Part of a small language model's weights.
Size: 14 layers, width 160, 2 heads of 64, MLP 640 GELU, 5.35M parameters.
Architecture: LayerNorm before each block, rotary positions, biases, untied embeddings.
Training: 177M tokens, 5249 steps.
MLP neurons of a small language model. Each row is named by its layer, matrix (up: input weights) and neuron, and shows model dimensions 0-159. Each number is 500 + 50 x the weight over its row's rms, rounded and kept within 0 to 999. Numbers have three digits each.
Before each neuron's rows, "fires on" lists the tokens most often at its 100 highest values on Wikipedia text that the model never trained on; "fires after" lists the tokens most often just before its 100 highest values on Wikipedia text that the model never trained on.

fires on: "-", " rec", " Alex", " acc", " par"
fires after: "\n"
L3.up599:542460442476431500483590507502549528469458494484513443543494551589549499511491481461595528384464509544408467575506476417485446445452554450545436509529476480523547503506527512441560573499595460526509448516540457592494423530553594435461584455494508452578484536638434561522565506410432510456453454490542445497517507597473528520502618507539442532580529478530532418388504449566548509496597562506525483518580486546511501471541518561464546493424445443483473471477450481467549604570490483

fires on: "1", "b", "av", "p"
fires after: " ", " E"
L11.up10:487492479477517516456528566428496433550478484502449533454549370474484534447460508474576422452432589433595480570554467524425497502456450548449467391549491496498551508555526463508545492541472538471366518482554514530369570496445500527452491505616548459573552532438456488407485545450443434480464472464499466546545396447539503556462575598518484472592507580616517478509483526557506447470439452479502526604498448449495540455539482527524470514585472542585480506448460471488438490429469490

fires on: "\n", "."
fires after: ".", ")"
L4.up261:452474499599505504450424489547548478520548471465498511557453505522447476550511461502418476576487454485586556502517528493531462507549572534496533501446426487436576495471633423499585504509559509414541500452471527448499504521477533555481464560458618426549529466454534545475489574495595575509527446440471399540498397441486436518448515581448494525541529571507511521380491455434582553531481551454462543491522494557512477592640413500497508511493514473486536538406378517514603481436492532

fires on: "1", "9", "7", "ric", "le", "iam"
fires after: "0", "9", " D", " L", "D"
L7.up444:477437477570448523450430529508594451544458517528478510496540507482469503488510455442529545539589509539549494573566565522435483500497547481526493634499478507580555424539503475518485554450544395506431506366488441493481615462513509457501448587526501453450564347565540547486558490450530500529498546498461518500525468436438503511486567436472569516558602544528522533402501379508460472462598466483601460511434523497482511590469459435413528544534465491500443445436471455473441461482530412

fires on: "3", "4", " as"
fires after: "8", "6", ".", "3", "7"
L3.up494:500459556512561475470401460555460514491499488558449454445600541498567466523614474511421515595469493484508436524411522481479517495393476442524472512473485557492568427489518416580527525463556487518499511539481478484513514602478533485530506526471520398475576483429450492476484463537561567461577480324437485560517445473523446476445460506389461455540516565529564532468524573430474422522512461384424490514567476515475537572521515503607516464492547440548536509504534487398585491483440418

fires on: " |", "0", "th", "l", "hed"
fires after: " ", " dep", " sc", " an", " sp"
L4.up511:439520507468516578543473470444517470469507482446534486490449516500559461572567494543452507509442453454457497477487488432432419548482539532509480487473472446491507437515485531466461456527518570498379465467484458564502548489498494569538444491490526491587558436488557590416436496459529381510617462620520498476637467431382610513437568479518481503521513492441499356520462482469412473523503502517569558543544402541411549449496439461466501541604487566486529497570537562528452497435446535

fires on: "3", "6", "7", " It", "1"
fires after: "4", "5", ".", "3", "7", "6"
L4.up503:553561501537476498552491520592481495462545434411565530503533430544521460470491517454466608481445449475496536449527555526524480503369477472566544527444435518457554439488515443527548453451484417440532544552522516435483569518564548520468590518408486517475509505485456524474524533481420479505426503488463555465561527515554493610585559614419315494490546551535503509450523572495505567569562486517508360480552478565533511554473426505474465541462496510596458447487535556462551498410476466

fires on: "\n"
fires after: "\n", "==", " =="
L3.up231:521432477479510491325480498488470462516521503450416385561480498548517494546504507563425451493448601529529513532444493480513616422465461483451467489583521525510475536479530519576603534466546538638497437429483535459473525481499449510521456512409534461554558422499523494462500618536513522545567464374472493619523570446485432573444495502501580473515458536557521465500521520473494605493558534532394559553538512558443505487544532502440559494499495479507498495360441535516491488518460500

fires on: "\n", "0", "ography"
fires after: " |", "0", ":"
L3.up107:471560473468495525446393495516380442569452446493528522576492548486512408522460426495457553555481495488501541446585389487507622549468491539467501463409575399469499511530382442474463479521476551519455433499501495490509514545465483509453467512637485551468448521452492475473562417527590390481506554469477459432439422491486594484466448553483524504497595477549509457535449500521464411531491535496516452424488485516549511463588457501465483451483509499523580523511534458541393525347447521

fires on: "\n"
fires after: " |", ".", ".\"", "|---|---|", "|---|---|---|", "|---|---|---|---|---|---|"
L6.up415:505573484565564600530480481557531490541487510470541499503462479488507470454476494535457511542372441544530496511498487383539454583429540536477469569572531572508452543559522549557574524530497539506530436505537527550518527475598451463588406534466456503555404396545588529489466441535497461476509509348465531508500379525447524454519449608474534494477428511626547469517520424484482495507482496519519493557563472588456514538577425529528466479458444387465583551501495476560457459504510423

fires on: "1", "3", "8", "9", "4", "7"
fires after: " (", ".", "2", " ", "1", ","
L11.up95:478522529476506576431464429483545454518454430437549457501527475571445506504575458449571519470473435485440439469485502509404553451390581474376522564410493521429504532513462489574528471514479596622463434540442523446469530561498514567516521535536474439485498496531428534514509482456480501458523521531513528492479450552505495586488426508488511463510492493548431375389460440642500488538480530438534390565433464473481478572482435549537612499537508502591450497544505508518433575427497443

fires on: "0"
fires after: " ", " ("
L4.up488:494467505499499564541426495395458513559510471424455521577458550355483449448553386498498488445497467573476470494453374430429495489579474544478574480460574481513595574571448496473565444544566462501443488543521472570410519477481469562537483438535514532487514405522471434524454480477464491470663557571486473498523572575494523500470534481447459513516536405432534371506434511482504481519534440508470507522632472508510503515472503506490490513534471562417522529497444582498530497532491404

fires on: "\n", " won", "resent", " such"
fires after: ".", ".\"", "\".", " Rep", " the"
L4.up170:552516407486564529435523447545553449513549521453377505466507543511496471533552473519407447552597449606568496504575499516422611607471475595517553460550573583463530523516514512536516481521511487512508442503439494470535518529524412472553428560525382496590456525523516477424495494603561551579521511400456579535438438549540516500472511466519489479553511532458546532477564470534451637445483496532482506465508372519458453487428514520533578471462510498417517557511469519481590558466495512

fires on: "-", "re", "arter", " model", " co", "ced"
fires after: "\n", " Sh", " qu", "S", " pre", " al"
L4.up389:551465525515507457505536494520515412447486543527547446487475447476564645513473547499493536518486502447467401476536386552531567453551528432484532457428496520521433545465491439478558469537516485436399492484505448523432468532481492479492501554450527499487549490588437487527586470566400525483536464506373479586553528643459546544527399527509450555569453463446418542488533443633437556558551567530506573485593501527472489523505472509466548528527411497458549492456543576458598511518561495

fires on: "id", "ant", "ater", "ile", "et", " Country"
fires after: " N", " L", " Ch", " W", " Fl", " w"
L4.up27:522461427465382528435490453518503486556547529460552542541467490530419469457484442607388599504520515456486529477501461623465442556534548494492492658590504447550549542480493540480539524451529419464522502464513533522485389429568474458463483508512519463491486445545478418499424478412569445421525444513523520438426516414546507449415481503505500555517476553567497463583590582485543550524532533498514563511519453477547556489478512549454467581521540403570529505503551485376490542454447519

fires on: "e", "i", " ins", "all", "res", "ered"
fires after: " g", " ent", " dis", " met", " fin", " over"
L4.up2:541476554488561520497516547515465428499470429453434515502468507572435489445440551488510589526520529482490556466448510546558512471511491556468436429516564475565510546487483480556559562456569467577436466421491495533519567444531524539542549488500476456479451541547502531459537484448556562419476530392452483508478528486554598469387477416491591559499516543570481503496596389482452550494461459548559479512599495576596366517484478521498510435508691559424523464531501463414526480543483532

fires on: "0", " life"
fires after: ":", "0", " ", "–", "arly", "2"
L3.up301:448487392472502458471461426530463466430464459541496588613473534483518463642499568614415506538526448563524600534498452504539596457516480593504491508457454469520414504490470490425456522563523460577555488552511537552536487517552399452467490471531483491467504545505454483466478370590555499474511527482467491532537494465519499641512440524478515513575498569484576333497494476495502466481548447493501469476480468459498485454482534430481507507494566552529549555400508581509400506408497450

fires on: " ", "2", "1"
fires after: ",", " ", " November", " June", " |"
L8.up591:543471562480485488399448506473553452608549486487507585495429455489481445574539522590551430524467445511547485453501450409436528541564519466470493552428486519544518494483446441460473488494583568462467601489472577571520476489558469588465558485410485514564526448386500568494520465553394525510486497529447385403509456482492491551518560523476596539458443537594408474467489497513518496522460368491452509528569549538575494438489576384530553482557506523501495403527495579521472494481492543

fires on: "-", "\n", " sign"
fires after: "\n", " ="
L3.up141:540479518571444507599520466449404549488498578449498463429494506484460455461498530404589563497469484570501488522450459488551531498566406359545527487557494513516477503490563501502571482506461542470532512508458457466460549556536519520527577533470477413575453492430524445503580505437466544465435481533522425449544496565475503548588462473568422412577547401457451486497411545569560497559552558512534485518624408512449480510590469582436481415536478415538483505566473510514492490418578546

fires on: "7", "5", "6", " re", "\n"
fires after: "9", "8", ".", "5", ".\""
L3.up74:454637473442520536494482543500562506504461609505528463449547493481587484481563496455450485546573501485447467503464516443504492624413562550603521524485431579491576453468532476429538459514571484515514536535584513516498488524501495473486498645460446476564484451519477550513566500515615479552411453390437465573472488459549537474523444543465470538553466452515496615473613542473522497417492553505473528428510452531532587536453430602498487468521590445577482472565510439452546502504532463

fires on: "1", "n", "q", "9", "0"
fires after: ".", ",", " -", "ag", " $", "ach"
L7.up618:509505483508500540565497604537488524562602500534498504455511542419520412523497433495538435527500550461533489526600563509502522545591527461462544487461453462480487458602507521496534525444499557538491498659563473526345506539515433492550568541520421455511473478422572473477387535470462526428464519494518513536505527422546507471509489533377439473449655576534514487526465445503543565523530528429552446483533466444472535553467493487473425561490496518525489501364535527585515441447482579

fires on: " ", "2", "ed", "1", " returned"
fires after: " ", " November", " December", " end", " July"
L6.up291:433424509525465437475512457493381448528465507530546473533487561537494519510490606433497478486516491536508530442520484495488489459620377446500529485582497601517474494492484485509495523429642539541511549508453527513470406514473468462540542560589482515479507451440468517513472529507487515492593478552499486436489469565485433466447593566529553536513504503494395365624606447437491494597426454488467382517606572519509474488519436447454478475465520580472401577516515504451477512514491531

fires on: "\n", "-", ".", " the", " |", "=="
fires after: "\n"
L6.up409:550463487595469500515489514494550491581525436505553560559507550495522450501465500510452508472493487495502428494528454429544525438578455413492579521479458478492520402441435503521465485524557478532558449492385471493580480483442507582507500479505560425580481505486443552493507582542429501462486451498546475479440455510429476538549551500506451437397553519535488447490435488432557583631500459549477525431548547491560533659549471461427523487595491496485532381451432479536537566409583614

fires on: "0", "==="
fires after: "2", "\n"
L3.up550:407490548482455455541545495453481520417488459473529523532519543564514477434503429616584574471620440505521480468479462503475459516493481527480478430491649468559482475529558487489407534470532446611558517490487608487532481508433392462527437501514505512541491547498464509489486377527505511483500526497512524512578485503511534532500554468512464626607501461464440433528438521457595493499398545508489495375566518455635482555450458473528607514551499537592481488544518483488470463539478580

fires on: "\n"
fires after: " ==", "==", "===", " ===", "\n"
L4.up260:533477488457464479444503571513487413466473564504379390617533507493525499508571521560487477498474511556545456550494524488504521549390499462490536429501555485498485534474503480512461499494547470573487535464560554474513508480487542600526598418589449436495509583509592499550509544568560424429481516369409512572549546398518422592563501539495460405550412572590497488479529584460441520532500477531463558503476499550498456532569525517453526511542515485625487495399485491439468522516540432

fires on: "1"
fires after: " "
L11.up24:520572482465452537463404610410479380537507491482499515520441465476437529569582516451502543487485499489644488572590463534466435564501555574458545557562526544509498459524521474445505540487579535512473567560469440578405528463461445505434478549533549492534539545414516471576541491533500493531452494599520480450478510482499457543500487499400443492463485474514472469504474486441539476542458400454452540437619477511537466466526558503630392445491469535510511396500447602469468444531582479

fires on: "9", "r", "7", "j", "l", "ang"
fires after: "9", " L", "l", "d"
L6.up229:614563533479387490497464500515521489564544448449577508485511539599476537556521437485516531491487459560503449544563449517489478422465574520497544469597514511555556472548443423447530547473465423545466552498466495380503491487437553442399477539505628573491496458537507476467539571555568454458480423542556440502427507427417484391452555488510572568544456475468440421550507526551467434494530479552554387496477517459557579528463532476503479546569565473461468559513492488487502540515630553

fires on: "9", "\n", "0"
fires after: "1", "\n", "2"
L4.up579:473491457540398506519491534508606431517544497414538534461546531475432511431479406504531541525520540505542435566511487445418447535445572592480486465499537482476498523512571578431550489498580455560476581449429558468516496458489368600430501572424526502535495535482510470434594552579459473494446473489630467447506488552563507450582517443519531526535437406384484514449529498485499466569475541477511528424464487529570412554503532484489580570500407531501414486510479518469477451595528474

fires on: "===", "====", " Best", "ronze", " ±"
fires after: "\n", " |", " B"
L3.up384:430504603502452456508510444534491505460528489523458499548509504515542555465517451598464453517551457432440517524501458533465416491408457520545431524487539520515590456525454494472455524527532504556542510481508491502501458457480434426575608556550411527386479426468521530477433457511512443508489550459545561486447478461511469426522513473472472589555496452557486452532525575458639475487361508467552489403470469483570483549453462498536553618563563513601518606435614528455442427438475476

fires on: "\n", ".", " the", "-"
fires after: "\n", ".", ")", ".\""
L7.up280:481454484509436488512526482552606499594523496514519436480511446556523415480502477447396497467465471434497567454549441496520504495564544532521537471485472435468485424445486525481512525442499448473518576440435373412552528466557393581486454527521471428614495460457504543449452552449496481438522486452477508499496485439502485495469516533376509507455476563557473524406507537596497545529538491555616547485531520607485506553458438459414604511451477344476579434476445522481486589494455496

fires on: "1", "9", " election", " that"
fires after: " ", "0", " announced"
L3.up628:487481477449605522454420476532369481471509481485459446527509473459449490598501505599583464476497504437546604615591538534474556525415474542556530515437506514495517494557535582564376525565406423517493471482535511573479470515452550469411549506551577484463477496532448499526500515411468467525556514529500547463467571416446500495436493557457599514530449527488423406477448551522487609421563494472484492634510454517513513502481500499501581508519511488607539430498465465449490525521432546

fires on: "1", " ind", " medal", "0", "2"
fires after: "–", "-", " Gold", " of", "\n", "In"
L3.up401:415555510520504446389544506510347384528551411486544506567464497485532567558429436478511508467533519484589603583497499578494524448486583548512491493438521516568446503406580443485524443434539435545461506513529482463443457500526420518496443456539437499473471477530488459505506595619588403534532415437491465525442481470524459498461482545547523474496493476499485490553522518579546544575485561441574436468532506535518517441501576489568590450470484557503508389434519455552427528525460481

fires on: " ", "1", " of", "6", "8"
fires after: "|", " ", "1", " end"
L6.up632:471492496481524467485572510526476555550622466492542419514533571603464445581522557431500435495537482463492486480492416479494484483561486590601526538535529569411452463507502480445541469420523461529487479506534426523532477591466480526501565512471406487459533510547457569496509421461434484500507473435484582455466458536511537536491540620443505458494487503539549438527584552563540471487423432623650478526494531536426438483531519541527536541403573534438591473631536564501436482524498505

fires on: "0"
fires after: " ", " ("
L3.up216:486482504498514501542490495472434452552510430424557518598488512484469480565512435569453523449498521497611518611536504521486500422565452481448581482462503512542439519442500470536438468478423597509462417578517489493402499517611355494483529494485450519411564397497484483473515505509451452459569514551537590499526517468502530571483451461482440537514511507384554383583447444526493555576513494473536520463686459449465536485516534433473478506510453507531522519449481547590535575511524474

fires on: "9", "1", "7", "8", "5", "6"
fires after: "8", "0", "9", "2", "5", "6"
L7.up428:522487455604417521537458570511544531506463422555515519529626490371502437537496507458522498573396589540517498580528469477483437458494561515525545468430526495457595521465518485548545555492553467542412518481594523531464571520482533421418519512590504435439469425462416563503550496557526535537509499459508497460611530555564446490455439482519470506488566576512444548525585508513508541573493517562540409469495574430424508569582475460489517516496534486464397611475512502392519518478470496

fires on: "2", "6", "0", "3", "al", "9"
fires after: ",", ".", "2", "4", "5", "9"
L4.up472:492511485442446575582447436534677542466493521572415523586559484478583499508472513498481518499525387472510480450520518420523555465493539448546499489537541376463486414454512569442527477474434541552478534543495496539538479556391542480523482414502554452546500531514499535508430417471527499504457517495530507438609517477496522462363446544437424515440558419577538526493484443502491412461526474524538502488402433418521475616492511507490489478524563547505451491466492380513505488476476598

fires on: "\n", "==", " =="
fires after: "==", " ==", "===", " career", " ===", "ography"
L3.up30:473423465454531463423484496534475489539458544506410435487563514481525503555580541477465519637403499581491559524547443494424611523441550451468482487647513565464550568529551522473568484468521507587496570456479497511524604454493526535461596437441501450572502491484484481422424494500482472454548453481397470608477483472543484586514465557461492433503439564625511474508544514443519530502489485551458499522498458598449503465563498505550529442496537399555480479361530483531481525492527447

fires on: "p", "le", "s", "ing", "b"
fires after: " E", "S", "\\", "re", " r", " trans"
L7.up169:545530566426477583481504488462509470480487560534493484536586495408469503458575448527400458487457545383559492471592589463462511409489542515543516422531412451590484488549490562511518454546458490531419516483564505445504524450443445550523402466543566489538502534522531548497578523529481450451425484500523435502521518553598408592491513540554565468483579584477437582490510454561514461517527476526539459528627463539504423488463476502505553638536431503513541586408485434513485454564498467

fires on: "3", "4", "7", "onn", "1", "5"
fires after: "9", "2", "0", "4", "1"
L3.up222:502471556426522534523485490500449501505497440525514460425554400522513497556563447527550542429455441502518523564497561517444387491454643471540523658587511512486619535597582471482472492474440441431551511537491489474511458481570493471461475456489516475491593489530446536527518553407463545543442511522485468518476526499572537508472494625376491455533421383475458516494501504498592553532446445460520480504486492451524521581447528581491498527535476410577608493507569476469523535563516551

fires on: "0", " century"
fires after: "0", ",", "5", "2", "6", "th"
L4.up165:509483392427441521512504480528552607536493470563395500623444529414527443445476491506500467519444470459519460496501474514550527524523501536547473484503578508557509461480437450514470494503471575457413564515479563472562527624551573538420547498514504521470443545427524486352494510421542634504459562504515375500470405508453540507482512520398457483477533477528422423470555526476506453472464467470446454532449509481605566550526475492448467543576489482504451511367542442468482445429494526

fires on: " ", "1", "2", " July", " September"
fires after: " January", " ", " on", " February", " April", " June"
L6.up417:491441496480426406415443396488423450486583474545492552449546557405450564475421517495607506480459463585574599507545517513520467483452535505448536578636612491608493462482488533448497450548589555519537481513445507504425550480465387511469538458571541486494498483579546486552453448558435541571525510479514449524584481524486413488530551533435439454483522425490518504524518441539561458518371504509511475453559535571538536458449440458491483480450552563456483565527524479497505435506480471

fires on: "-", "\n", " par", " Tr", " Art"
fires after: "\n", " civil"
L3.up393:546497502479456511516503510538535488514449483517457512476544518514493478569491471537389546430460526530537532671499538502533444495368462460463564492565469531462462502473538497510416561445523529476498550507462451489420511534519537494489544504552578405436470491549507553495579683492541498470502510523571436569449491655441531491465456534439521477461483405555473525511391454570553534518556506515461540538456537467460493554628490493438503480565511480478529451509459564602584574523567536

fires on: "\n", " however", " since", " though", " in", " where"
fires after: ".", ",", ".\"", "\"."
L3.up547:518416470546542561442534527567482509474509460390424390436464452561512531459519466487386461557431432489484499502530568494453464567553580544521494534580436463439541497465532457464544464523531503554582537448520507424493526567514486491506474500490480383514378543501435465376561514425465488461513446429554566527531513438462476479420494655406569542589517458596513505527514488508519496470505546473454469499548475540470543540466525553606549465514541422432533545462452451534511504516566473

fires on: "-", " par", " death"
fires after: "\n", " the", " civil"
L3.up581:543381492504379487509517495409515495434510505447541529564501499526445513532485523417536559374586540544524505605541567535546376544518517500447500522557459514535479472440553616536455497490488509473493511480465529519410461548514554477484433488467549493504489412477459473512441527355469508532549483493516549416407492523520489417439533459502548502556493461487464496500451523558585509626502579510569509450587479444374514569516548485486448421559496520478579489538436584513576526512525532

fires on: "–", ".", ",", "-", "/"
fires after: "0", "2", "1", "3", "6", "5"
L9.up546:508490471538532568526525542554606427448435451462487422515544501544447537486529438478573478574532540485623471427546457580560643567477449444507470514487517463502515572529521512371578573527471525481512471562552496459522541600567453506491489535521475546523512455530416425485453408478496503477511539486468468486511505431429538481441530443475484544454574600575486489545497534513498538539533459556449475515619506531535378570539460490416451532464415352477547484462485525537533455489461502

fires on: "\n"
fires after: "\n"
L4.up125:516568500505492537479513501495530498478430523545501446639525548518570505528476546458514427507523557539592551546447532542535545455544540640447591485516524572503503541446529543485573532458642549421478470469481543526503528429446497467550511510552433447478477471491527492474442449612552476458502485395383498490524561451552399492522496534513550536519481582536543483448559508433509483465615498517432548534542419497413428506469511442451601450504567496480467537415464574394519507460561505

fires on: "3", "5", "6", "4", "1", "7"
fires after: "2"
L3.up114:491545514457498419458573445528480519442444517453535470595510495597539483533569489509550517465513546416391369516453511560600565435514473531516476436528492411484400491531499490462510469435456513491530521537476530417467470512513516542509533479508511569536536473478514484462554489462442463567561546324500474363540492546563483491451438537442500462518572374498409475571551526471457453649472481514487463514493533459550417544484485555510514430533455492556444570504442490455541515573479500

fires on: "7", "8", "6", "5", "9", "3"
fires after: ".", "2", "3", "8", "5", "4"
L4.up116:440499506470423492524559514548567561545410517501423512495535472537588470374506544492488421514570419480552493462571482499575529505480478408569514533484489450511491496478462439539468459469443533532465506564664536424485524521433509499553463547498454461527480591495458541478559517530535580438518575306470550465518445529561505550465463512411502506532559504516523507410532504536505446515552482534522486511526429542557548648494466507514505415556556502510527523576567485428582553455449514

fires on: "7", "5", "0", "8", "3", "4"
fires after: ".", " the", "1"
L9.up111:464550455456548597376519418454491496474560534483377405502518535448616534557495457503569543543462454480496462524460545450546580485429531462444583500429516522500475469472509533592512422586580507521465452509516496460563440529570556479469437516474456365522490579510482564578478548519491486428430581427507507530524439463532501587561440488509511534511483552543530507569456432473504529567516472450612460514471391546580488541418511488571520530479540471494532514493570437554483473480419506

fires on: "0", "===", "\"", "===="
fires after: "2", "\n"
L3.up408:472588508460523461565570408487527541405498380428460411535468548582528474527555486634538533443594498466490410505521355556543501459551584549520447470513583488529502437408570560575517473407471511538530501566537491441509465499533477518483482481464519518532530497524503495512537481486540476567481554528492576476498548465511579495480483507540511513596602486513438385504512496561583465548490547552472572360537496448576438537470476507496584512552450528515491465581450452487487468537509537

fires on: "9", "0", "7", "8", "5", "6"
fires after: "4", "0", "2", "3", "5", "6"
L4.up534:489563470451469465577471525500560507558499519530503519544565465535563419399508487452540444497520491471579552537501447440486564536500444496590550484561534479537481497530506552587495445483439511482409439699645520349532522512445418579494456557481482495484464464431499483458528472545512548541493513395508505490482497496531515544499444453461566512559499549571484510494503537526515466448612538551403478530524481477521506489437389510495550398592499526482444511511434588521425510450507537

fires on: " ", "ut", "er"
fires after: " December", " November", " August", " January", " September", " July"
L6.up179:512436517478573502491499529469533461489546593539525518481416587494503514440486535478464546550480547519469585626562480536541520568495526411467484550544501664501513521501523546382518491467437550561340497470455477462538528528464630497465616500473544529483497416483494521552483531509500505528492541486495485448446449522517489482524510566547473502454454557549469480587561558413454554447528431541472516420496513455466504473483440431485520611421594499603390563508440433519521520522494500

fires on: "0", "8", "ac", "ann", " occ"
fires after: "9", "0", "#", " "
L11.up56:577455325466430510420451497491586477501530495419454544505462596495414466581480487508510540394496478493467646482570503471521455522471600550580480537421466534467501450522550494558413490491540427540570481472487531506529550482546453542567514559492520498504490451488450561584529439416476471474526444557509501580564557539581525537567442525501484497436467450552546403412542515518577484492467480471444456513520504521445488519519451503508491545574469536559587496467500513518503515340557506

fires on: "1", "8", "7", "2", "all", "0"
fires after: "9", "0", ".", "8"
L6.up93:613482502484507537514427588482530547549500464540547532462554554529531435538452502498448441443540572567454536598459493518430451480398473567475499549459514548452589495420529489524499516541512494496480456438552467525510501462561421405545453493511470491503492436527529489540501601580506525519572418505475474448576539483569562541535512506509420455434546440620500531572469400596544531419433535515445485584470500479494496517493392526462606538539470488550516538441483454493414495416532633

fires on: " m", "n", "m", " b", " in", " g"
fires after: "0", "5", "7", "2", "3", "/"
L11.up194:524434507578464499465521491506463499460518437415413417434535458440371518507477496547547459480522510428538528577473473515572488589516533464524585550634406470564491508531517476579430542420450512528534423535522446470480508502511478514576491486491422567429452484414399467539580504467466533452466439541493415478502529517542493496488622501453482427492577572547477520491541474563471516557594503557497555422464548444480406488495478429445440519522537379545555455495466522447562477444455515

fires on: "0", " lost"
fires after: "2"
L3.up567:421553484480472477544532511543510481437487500468480519528535442519502456545521378546568550517616461436446433560480522524479483538495518569518539528477577493543436490498546520462430419487532603527485557382480608459527528507464493556539494523522511505495519587482500585385517465481531523482532461489459523431642533545491598539491536554483522564560555358386537438463481528500451409543444457552505547475557581472571510483413477494525550500501457511524445489578493485488608462513591560